config = dict(
    hidden_size=320,
    num_key_value_heads=5,
    norm='layernorm',
    norm_place='pre',
    attn_scale=0.125,
    init='normal',
    init_std_o=0.00585,
    init_std_up=0.0287,
    optimizer='muon',
    lr_mult_o=4.0,
    decay_fraction=0.927,
    final_lr_fraction=0.0,
    batch_tokens=65536,
    max_steps=4816,
)
MLP neurons of a small language model. Each row is named by its layer, matrix (up: input weights) and neuron, and shows model dimensions 112-207. Each number is 128 + 24 x the weight over its row's rms, rounded and kept within 0 to 255. Numbers have three digits each.
After each neuron's rows, "fires on" lists the tokens most often at its 100 highest values on Wikipedia text that the model never trained on; "fires after" lists the tokens most often just before its 100 highest values on Wikipedia text that the model never trained on.

L7.up158:116132104166131140153157156135159138136137143100116101135154126126127133106101087117111094157154116105147146096166144123119116166133133140109164094154129119130105110137126127120114153136112120114132139169074143149127112118130115099169127117133084100091122108101111145149115116180112154143
fires on: "5", "2", "3", " which", "6", " |"
fires after: ".", " ", ","

L8.up1208:090136146118178112138111134108086133100123116192157156161107093120070146163153151109116135134101122118095110183097109144147139169127151140112174119119148080134149133165140144105087165143093105134169132116158133145140124113161166141128098127151151090087146114115108112143160116118118130147
fires on: " ", "5", "al", " |", "---|---|---|---|"
fires after: " |", "we", "==", "4", "9"

L8.up1306:122147148134120102145110147150142136157170132154160151090146125131119143119142130150090109120130135115118114106129122154135130071118144143123141124140129122166134104126094148139082099138095122162082152108109151135127141156118109130149143116154168131161106093098102092139137120102125120131
fires on: "1", " Al", " "
fires after: " "

L5.up1253:130113131128153128113111176114145107128127075170129104111119135117128156125120112161143146140139145110157152119133140132088166147156165114110154109116129122129090153140144153097146154078119166128115157110150104096091135113121079144138128124088132137124147117154123150090077138100109156118
fires on: "9", "0", " with", "3", " which", "2"
fires after: ",", "."

L8.up978:135127140096107113140118103155131156151162091168140147106152084158125091088134089101103108127128088142152120132138105177114118190101164173136102141146134150155151105145124101173131083126128155132075195097144122114092124084128102105129133119160180121142097147069106128175134125131157085086
fires on: "2"
fires after: " ", " ("

L8.up995:110145134132130092122113179121158146118145129137145120126113126156112114121104122104119179134084206098148154141106129106115120168104139153095106153139126162101140115117093121127139157137097157176131117125109121177110123121129114150116080137140131113131114130098192147090141124142091123106
fires on: "2"
fires after: " "

L8.up548:109120156142166124077137137128112115127127133126111127100139155133128108129126142116146117124127075094095114141146056120156139155136158148132152116150088115157137148131126081121134127114102141133118129087098120151123114117170127101115120119076139121088159122082169152098130125133098109104
fires on: "s", "S", " S", " a", "'"
fires after: " ", "\n", " (", " new"

L5.up1036:130124135140100116155151136105162170139151131160147162111169137112114096137159076139166125097114089100112145115142144158118102114102139155145120103130134166119139126151110130124095129128126082121127109106145179114100158128123169081135098163133114130163147147112163136117137081155151178116
fires on: "0", "3", "5", "2", "1"
fires after: "1", "2", "9", "3", "0", "7"

L5.up962:151120178114119110136143178091131114140157085168129136079106138112103138128127080120114133165111094123132137131180086162140118133143134149176114140164121122112145136122168129121101151129147130126107134172144098125149103115105126139139093094126081131114110136124129158146137121084106132158
fires on: "1", "2", "'", "5", "s"
fires after: " ", ".", " −", " +"

L7.up1041:104137091124142111115154139125105142151112086118131117132091131161079133154176146130155172130115129133119118150108119104115122126129120111168106101150159127133094152114154071124115131158086139129104147124127112136167132107117093151130138151122100138121144142117135171086147089139157156108
fires on: " |", "0", "2", "9", ":"
fires after: "0", "7", "5", "3", "6"

L7.up713:084117126129136168127110145097086104126082170089146120148156124100148134116163127103148116113150106142093139129148129181160140148090140134141162123110111106098163120136141145148164149103065148111112144107163168151135132106143085149156100157104126124134095146131115124119112144135147159112
fires on: "\n", "pp", " ", "v", "es", "-"
fires after: " |", " Li", "ca", ";"

L8.up625:119154138103129089112142132148132142125136093115100129107119121150135119169106166097157112079127176134113135108116121190148136152092193104068129106145118130162111090091141137166098105121133161148122157131145124085088131143131194167097116140103097128134145136139136150168106104100128108069
fires on: "9", "8", "2", "7"
fires after: "9", "0", "1", "s", " "

L5.up285:116126153147150098172125128095095116146120112131139169115074116115140117080147124103085123123127125110125136082136096117105165120122171128078123083158131154112129162137159143142114135118109160130118119130162136136103117129084145133154108119139125142139144156105131139157121083084132123113
fires on: "8", "0", "1", "9", "2"
fires after: ".", ",", ":", "8"

L4.up1273:145121160152119102168110163128147130142111140129114087126142089163103112121154106174125164140116114147115131118125111140117167126107087157174148099156062121101100120131121147162116136131125108125114129095129142155079114110151125143154143104145131152157155110094148142137100134144138130121
fires on: "s", " (", " ", "-", " |"
fires after: "0", "7", "5", "3", "4", "1"

L8.up1534:093103155154114139192113134124115125130120147177184089136129107113155158117124120104088115143131144112094116137176134140119147119140142124114123114094140140124111125111149084150129113105134141102123152120149147112158092103149124134141098152131120125101158128117082128135118117135157144090
fires on: " ", " |", "-"
fires after: " |", "0", " "

L4.up535:147109115171119118122127145123142131145127114074109091147133091112112097122131118148118140136148114108143101136136085116126141097140102150124157146119144103117126138170121112141148110113128126133132123158123080131190117160082168152123151140098088126086134159215128154111122135118098127085
fires on: "1", " at", "3", "2", "9"
fires after: "–", "-", " and", ".", "×", " ×"

L4.up1430:123141153054127166138123139143160115124148183105129125133100139143121139117164093142142150119092128160096125161133102130141094100100118136115138137145126102146145164144144105165107173120095130152102127132111138118107085130121136079125125155120115143156138105116136068130059141171106120157
fires on: " |", "8", "9", "6", " ", ";"
fires after: " —", "1", "2", "3", " Tak", " |"

L4.up1566:123132125127121129142121115204135125127126098163145166141158137097063103093112109116154118115130124137113124116188176116137156145136123153085180124116171120096158135122094152134133183115144147141185113140092147132094108106108150134149138100140126084092123147132154138133120134083124118121
fires on: "1", "2", " ==", " ("
fires after: " ", " (", "–", "s"

L8.up649:103138084175131113150155164113125140190117131139087119089126127100093129113126130134139130162111111079116116140144133128105162121123147142171108133114132201152124160128177093096152119152103130126151115120123143132145121121108101113128133140117115126122148184110115132141116163142160138135
fires on: " ", "1", "\n", "2"
fires after: " |", " ", "."

L5.up1440:143127102100113130129140104072141113063097141123142189136119142104146120146097129153112126108154156137105151135142123083132148126142125109108163176132140103099118100172124165119107122138139134069166149125097108123146142150113113137085151092137139099144112129119148118095127073170107108146
fires on: "\n", "1", "A"
fires after: "\n", " |", "–", "---|---|---|---|", " D", "==="

L7.up63:122107142125128126129111134154159154162134126139176165139078155174145169174086097136138104112173141104097127119144133147128141112139161149094139126130109148133131175135120123195124128157139148121135102144145107144135138115130151140056112117117136114161123091115178115144136125136122070063
fires on: "1", "2", "8", "0", "9"
fires after: "0", "9", "1", "ym", "."

L5.up824:071119128127160113134105148155157137150088138127107136090128137126128122133079127123096112098136166102140141090110143153127141089149163166147112105137137101156110127108114129151168160101147140131133156153117118137143151157141066158092125097144118127078083143117170100115153123093134127110
fires on: "1", "2"
fires after: " ", " (", " Al"

L8.up1516:142133146107142126125167152109151124117143141135087106153130149177172129143120101144126136155081168122088124152102103121128144150128158091088185133181149137139130095138094108103163100136122141111145111102140125094136145158083128124144144102125130123118111177114147126096107133148086091136
fires on: "0", "5", "1", " of", "6", "8"
fires after: " ", ":", ".", "1", "0", ","

L5.up248:112132111114088138128133154194126147197110142109092131133126134123167110134122106099118103073144125124155127124156130142158101067142172141146155102149149143122108122106149113155115125148156154100107136140091141135158187122111108124147091156122100108107085128139125065125085116118127150132
fires on: ".", "1", "9", "\n", "2", "3"
fires after: " (", "1", " ", " c", "===", " Dr"

L4.up1302:143137120139146186138107110120102125112128108131145168158155093130116128130092163106113092128147144127153101142118099114103136128112136081110119118139105107148127116164124119129130131079102132110122145139116094129140138115177114159126137137110177166152115113118119147104096124128130108153
fires on: " MF", " FW", " DF", " Har", " December"
fires after: " |"

L4.up18:159125145128111160100118138121163077114163099117140124112059159121088145095115150106107139198143075104153152112157096109103162089159104138107176150137108111153142126132119144126133147128102158142131081131097124129125092120139157104132120144152132108099134142162149143131109157125103167126
fires on: "0", "9", "8", "ing", " m"
fires after: "."

L5.up1228:153162119166160139147130157096139127077134104134148116158091127121123057138100116073142149142114152103142110117120165113126170152137125139097137155161132165129135146140106145133135119128135130106128182133125112146127116093096125117122129130096151136134133154096152129150115159143139104141
fires on: " the", "|", " of", " C", "n", "b"
fires after: " in", "\n", " of", " "

L7.up1015:152113174170106166128124176136134127115167091149130120136101121136159143130154102075105114114162104152130133149128113147131133131152106149109088159140112075114103120146121118165095077128117120113179084146085112111138139112125116147120095106083106106094130176126132128125104177119151125137
fires on: "0", "2", "-", "1"
fires after: "–", "1", "′", " ", ".", "8"

L5.up25:123088121112148081141127146160105097116137102146109141120162151124124125111151143151117129075133093101129125120101171132114133091133113145125142100160149153111123138150097134142161150169068142102080144141144122121122134130170130067158141155181162109125085132118163177132160122117110130082
fires on: "0", "–", "ra", "2", "tra"
fires after: "2", "S", " Ta", "–"

L8.up1452:104144097136118128101110159126085126176134098152140126126162123089138136114148101157112122148179131148137113147121119126148102158099122115122186137123146111143132145127124107116134166133097137156118124090114160116128129123125141103122151114099125139127110085141108130103119112146152139088
fires on: " ", ".", ","
fires after: " |", "1", " the", "3", "2", ";"

L8.up814:142098120174099141148124151099143125172152127154070127132136077157088092148137118145133093148124097134176157152121143132130151150136121080137145182168078136107108152150107126166148104130100138135148112139128145128122111117133130133142140130093115097149136108101130143108157156110120127156
fires on: "0", "1", "7", "2", "3"
fires after: "1", "8", "2", "4", "5", "9"

L5.up416:133094165146115116099134115138186153140162129152107156118120197119153109116132116111097140106130153142147153096157097155125173155132124103121096149124105059114142141159107118151122146126118142148112096143136100137091115170129127103130123123116133113134133123080140160132064081164136113147
fires on: " an", " where", " with", "al", " two", " and"
fires after: ",", "s", "key", " "

L4.up788:127108114128101136126071087145101142140134140097171141137109187161108123130157155108126091099106112148117149111119170169154122112138140092062120122141110114150112106089082096152060078121147177120125137135142127134139131104168136141179140124134160153119113103119150130136126092145169105117
fires on: "0", "it", "uch"
fires after: "2", " S"

L4.up475:155109131123148151141133141122119129129136119137140075108124124112118080117099086078104066149124138140099112133100141202127131142171137137119112154140143102107134116172176109136165072113070154105145147151161129135086187138123127125169110120118112144125138107166121122113203124113124111128
fires on: " and", "li", " Northern", "a", "\n", " the"
fires after: ",", "ob"

L7.up760:112107142137110140088148174146136103110115146124132110103151133111115129141132126116098159111139130172118151149100111196160107124106159141156093122130151105160115147151117104173144115102148142107092125100156091093144152087123130123124110117129129108127165179118134165142174094143111090085
fires on: "2", " social", ".", "s"
fires after: "0", " the", " ", " a", "9", "-"

L7.up1280:137125158139144132123151117128088144116089120156114140135093103112104175140137134166066133138134134113140126082104049122125147129120186168136115118109129140151092125111147137114146160132113160140108099126132130162140118088098145141130123108121136132071114131123138160149168091168140145122
fires on: " ", "-"
fires after: "|", "-", ",", " |", " late", " to"

L5.up389:156157075113128103107133128188130137133116151176127130140126109140151119091115116151160089138141096115144168085130133141099046144099121160141122125140128151144170148146135124103162163126149136165138112164099119118151093171111108153120126154119103116125087121123082138163169120167105121134
fires on: "\n", " ", " |"
fires after: ".", " ", ";", " between"

L5.up201:098136106165102146105128116144136153117158089114146121092140080112085144116154140120083165144154142105104124108128062123115097127110157144108160156138110156119132102170107117156116109096060158128151117133109131145118119129133089128146140085145100140132085090120110139112135177132122119175
fires on: " ", "ed", "cell", "s"
fires after: " "

L5.up594:090118114159118147097164134105162106121129122161129137112122127120154113110136109128109158123143121112125140166149132142128190149148149108126101098115145104129120167106158116050117130142124167107177131160113152092144173084127120108113136095144160155120095094119139182140142130109148149097
fires on: "1", "2"
fires after: " "

L7.up962:139107176111108111093118098097138157132133109106173159090092123167131095132112078102106084142098183145098131118103146098155151167131134097101121140120111096162115092175115147097123095163149155152096148128121138138139139174123137105133111106152113178108158127141100112130140136122108138128
fires on: "s", " new", " ", " c", " a", "9"
fires after: "'", " a", "s", " ", "1"

L8.up538:125145166156134131174165133123166148112142151097128165128147116177093157125118114115090112133092107133144132112077142144092167114126147135113159140127174127106117087160090112161154120097059093126138113161100114140127113126138138107158118112136139124122104124140125125129111119124138139161
fires on: "5", "2", "1", "4", "rum", "7"
fires after: ".", "ce", "1"

L5.up419:119140103084109115160084160144122123111131136149140171119080139137118158130133115157142138167144085111124144151128160128126080134123130101094161127144130119093130110127102098162104132150092119145112137127119128131132118134092119110137097130126093093126111099147124108155129089125137128126
fires on: " |", " ", "1", ";"
fires after: "\"", " —", " ", " Notes", " On"

L8.up1122:133122120121122100127139156085142105174192159109090139098121164088076138137076137144162145092137121155129133137110100121143102128121125145105140149140137134161129124146111111119129129102121102093193109133160143107140133144134122152119130138134148131103089138107135145141106149113134136059
fires on: "\n", " at", " for", "and"
fires after: " |", " and", " R"

L5.up266:114133150176108158137132113142132153120128117120085098187106107135114118152102113117122120103077145061150188113122108165124133153127185092148102118126140074126100143131131145106112150128134149139111132137069104140136106110112105147117154127090165117108152154163121135135110160125129072152
fires on: "en", "d", "s", "qu", "gro"
fires after: " ", " Z"

L4.up1015:107121141167154120166154168116139128147124173117142096133124124119069087119151067107203113139112134105125142161133155167125140125077108126127121104076100170090113125129124117172113137131152135140114096110136152134092072148111116145154149154120107126140105142129102125092131096146114118153
fires on: "9", "0", "7", "6"
fires after: "0", "9", "3", "8", "2"

L8.up189:125146197107124092130179089169136151119142170132124150144175118138083136109145153119102137113098110086155158134164107132136142124116153154140116097139133103139123125142139117125133099119088141150147115131150148140114147132154087126083112146087110097136110197128152128115154181125124120112
fires on: "2", "1"
fires after: " ", " (", "\n"

L8.up130:162143136162131101103175146113154113131144142097122154113100149146150123142123085076109142112170133127163130154139174151159143130119152127101109173150140086111113117147117110153138140063136118144143133086152115111141155175105136139136120115130129134105130173138111071092097113122135125094
fires on: " a", " (", " two", ",", " |", " one"
fires after: ",", " and", " by", " of", " from"

L8.up1253:107129154181135103127119077054142128134148179126134151125118117129107131147115167146111114125158162149118110112114136123146085129104180132106146135116125117125125147149149111119129179084145133108129114131177106124114118133126087146131084106167126143107166153135149107148130147125153204150
fires on: "\n", " ", "ing"
fires after: " |", "|"

L8.up292:112135162117125145140130134155135147140136128118125109084136107168152117166144133092104132143113121132158097104147102128146122120111118146130136149095140125071141118135140178146109119145111120086120112105122145116123141094158121191122110089153063146179138111155133178153141111161112110085
fires on: " ", ".", "-"
fires after: " |", ".", "1", " No"

L4.up1516:100148142178096134103163158170153133127164099108129108100148107107128153122115088155099125120122136103141144074158113101104133114105128142109113141116117154139132155112122117102112077140112111108150149172134131112149119147141117144117144102101134100141103152127151158123106135159132106143
fires on: ".", "-", "é", "ly", "ut", "1"
fires after: " C", " D", " ", " R", " c", " Dr"

L7.up187:120125161153121126129094146135156158164156114131174117121130139134117131132131150156107151098113060153142133133116144161143068082125138158104151137115106152133137130089115123113112131108105152113126177123142111106163148117175109083136124121131145101139125138065130141122137108137137165110
fires on: "0", " and", "s"
fires after: "2", "na", "s"

L5.up1319:143125151143132120127112124134143135073085142150086143150182177162115099159153131144064141133125174142101136125074074111135126114151094163104131118135144140160137148153093109132134113128148128162135147094100107142077108164126159167104120125132141154108143152141123135184108050109084115164
fires on: "9", "'", "7", "ly"
fires after: "1", "9", "D", "C", " C", " "

L5.up1349:129131138114110153121096119139136107117125154129118096155131174141123134100168141161141138099091141171114150132128114200143144136135119110108164100132121108148119150124134116106107139152118146106124124127128091128135094124137151139171074153128174114093117143165097142117141101153109161109
fires on: "8", "9", "7", "6", "al", "."
fires after: "2", "s", " Com", " U"

L7.up843:137172183137095094143168103160112120122135155137116126116128095078134126165095098100092117134142108142136117114113120168114136093118125107087104129174110099130155121093138178148113138113180160155113131071137111163105124121172123131146136153118105101070123124130117110113118136126092161087
fires on: ",", " and", "s"
fires after: ",", "s"

L8.up876:120092130116115130125105142092137126147140139122144134100097126142127116155124137158122115161146141149095094159164172130155155103118147149089178152163115146117118114155152061113125105117113132121115144153121097129120125113115133162122156097151140144121072105148174138128110126160151112111
fires on: "0", "9", "8", "5"
fires after: "2", "5", "0", "6", "4", "9"

L8.up1217:129103116170147141159139121121107143135112135142115104134152199106184115119131112125116129151148135112115132138131145121088135149130115113143103146120152149161136101165137108152100101168124141149155113129110123117097109113108127112089154096166119121099142144121084115089119106089119137107
fires on: "2", "0", " University"
fires after: " ", " (", ","

L5.up1081:121131114107097107098120141151098102117168138105137108097124128129179152173127107096134140138119107119155103138126129125133123115142121117062114111126178115109154109147098139109083115090113163084106095153160102110135143154153131099138080131091167167150115160128131093087145125125101146159
fires on: "1", "0", "4", "3", ".", " "
fires after: " ", " (", "2", " |"

L4.up937:129139085134110092126131141152125138132118165111110099115136143150098116120146174134151113169178153133126142132134134147167161095181145132123120142114169156127130156136155125165152143148150131105114133151088143081138088168141093102157106156137145117136116141159074141140100105122116169094
fires on: "8", "0", "9", "al", "7"
fires after: ".", " can", " ", " to", " O"

L4.up278:149118138108148137124088135138124127140126116115113101172178132115090100103113142131100129158119103180152125131117150101097131168167135075103125171121147141134146103128084115149186099124166167114132113136123119079103108109120172162131129140087154128108115171091147066129109121130103141100
fires on: "2", "9", "1"
fires after: " ", "1"

L7.up464:112096124094093136114106107142111121129146151089082159212125080101140142152146151102119077119094095131147156147075160074122115127110135135129157114123152104084143155103185114150098194120099153090116136141110128107113149182073126130124124149083145111130143100095113148117139116104111150130
fires on: "In", "\n", " in", "2", " In", "5"
fires after: "\n", ":", "==", "2"

L4.up82:151098138107095145119098123138105123138086089099120133151165177162160089134114138077118179109084109151135114122144131171091094082143159134092141176129139180131133154153101141108147114116157171147132116138125073111125148147132137135142107164129160139137091103150109082153141112120102125110
fires on: "0", "1"
fires after: "2", " "

L5.up430:116137133119102102162142119120164135134109110131119147116121129133145055106134111113154122111152119133157114143129181116129123100127134141130102106160133151129161080135126145159145129104130145090073077149146106122122136124156093173126146176108155174111120147132127138098117134153104092132
fires on: " FW", " DF", "9", " MF", " addition"
fires after: " |", "1", "\n", " in", " In", " Za"

L8.up917:073107146097114103129138118112147134114118123175133160138107121105103154081111159122133140128108145100100142156137156134109144106133179129166211157137121125110137151138143153175162151125085132095136081119095110149148154143085115113103142100147135089090130110084096127142153088147149107090
fires on: "1", "2"
fires after: " "

L5.up826:134165133122118141142104134079065097127126123126104139144113101101104121146141116130113145138154062126135149136131135149167135145113134160137149123138174107088145118161126126123146136082107124124170141152128116147119169122116128062131185113164102114113067119156136126115157118141139112120
fires on: "1", "2", "d", "8", "7", "3"
fires after: "–", "-", "/", " Mc", "1"

L7.up1053:103125146150091152133149125140123130136129131151125111149121149108124143133146090129145168142134107107112124124069145144133137085138137139150138144136114161127067111124111136159127161225119132118081138143120147125142108106137146146143107124119109119114152166092146091102155140149124133151
fires on: "p", "th", "0", "7", " A", " century"
fires after: "8", "1", "7", "3", "0", "6"

L4.up1220:101134163145106108146105133142160115121140135139133117142112150165152088145139151087164143118110115104147123112149128099135094135133151106116125142142131118100145133095122109093104140134160128149141111127131077153099072107121119087128082111124136123097059100110116130149079125107107130109
fires on: "1"
fires after: " ", " U", " Z"

L4.up1591:101163101141117167139100111128129119150083076101154132097107145072090114149119142121148119116133172129099119061132138093140129129122123096132092141135109104154120119136122146132125142135159146162122185140117106095135125143172100121130149094098114135143135109123156156147193151125143144125
fires on: "1"
fires after: " "

L7.up1495:152130108126137124133132153142133121098112136100114092139112138126147107126140117095106152139145117083075143137077125118156102157096133111112151146164123143097128100087096070096127103103137184110137129131120111139094153105134154138109142150078146135171152092145143123097088110167105164126
fires on: "0", ":", " cannot"
fires after: "0"

L7.up1326:107125115139126150137077128078148138153128161144101140102107161150105175119164105124142096098115127074105130158149122130122135107124150124152097111118095165100150136115102127141165148109089112084109115107132084150107138149133110121108171147180137158172122136103144128090138158131125122168
fires on: " ", "1", "2", " C", ":"
fires after: " ", " on", " Released", " |", ";"

L5.up667:156144160134130155120117132090089120106135137093115077096129153080152123118099138126142131136105112145140130095124127126108139121116130104103106120122192131066123131157124144093091121198126140111138126145145114161078139119119134089070171147113116115127117162156139116174138146140116132124
fires on: "1", "2", "0", "tri", "6"
fires after: "–", ",", ".", " (", "2"

L8.up249:116117108154159116088110133130141125125149091135108105064133109114116105099125121102108109117093099100173117161134101132126165120153141087140102126110132140139135112117125114130143155096135153149162155095162134144130150163120127145155129099158150101100091126091190143131139134113143117143
fires on: "1", "n"
fires after: " ", "s"

L8.up1366:137132112152144099141153139108164148097116142123131167150116101108143120188123116124117117150163112116111098132152120151161124141143106123124127059134153132185129089148153107186105128161116129145117126175132137145112099125098161118149146127119131116097135135143135135132117076120128133127
fires on: "3", "9", "7", "1", "8", "2"
fires after: "9", "1", "8", "7", "5"

L8.up1451:116121142138085126097140108136149145183169104157174103095136140128090079124122132088133112113095109105118150150106168110145115089121174163119129129175128116151141118089156125129123147122161191159083122150169153086091168101133140133125153102129131108139140142116131168136167146128156141126
fires on: "0", " ("
fires after: "2"

L8.up1297:117127086148160102186092131111125147165131122137149182080100138164091131137139109144151114154132102107136146109101119135139142096095158109188163142143121131156081121169139104116123154143109090137112160123157141135144110143139168100138138126117131152135089078085163132112089121179178149179
fires on: "9", "0", "1", "is", "2", "s"
fires after: "0", "5", "1", "s", "3"

L8.up1142:165148150176141112151139114087165133137147109093135139087119115138140100088153123119130127141183176125109116110165132126118073100119118138123121085143169125165162125175096150163127111089145131119092135116122108137124108149090108126139159133135120096134078183072125170133108128154109062128
fires on: "0", ")"
fires after: " ", "s", " in", " |"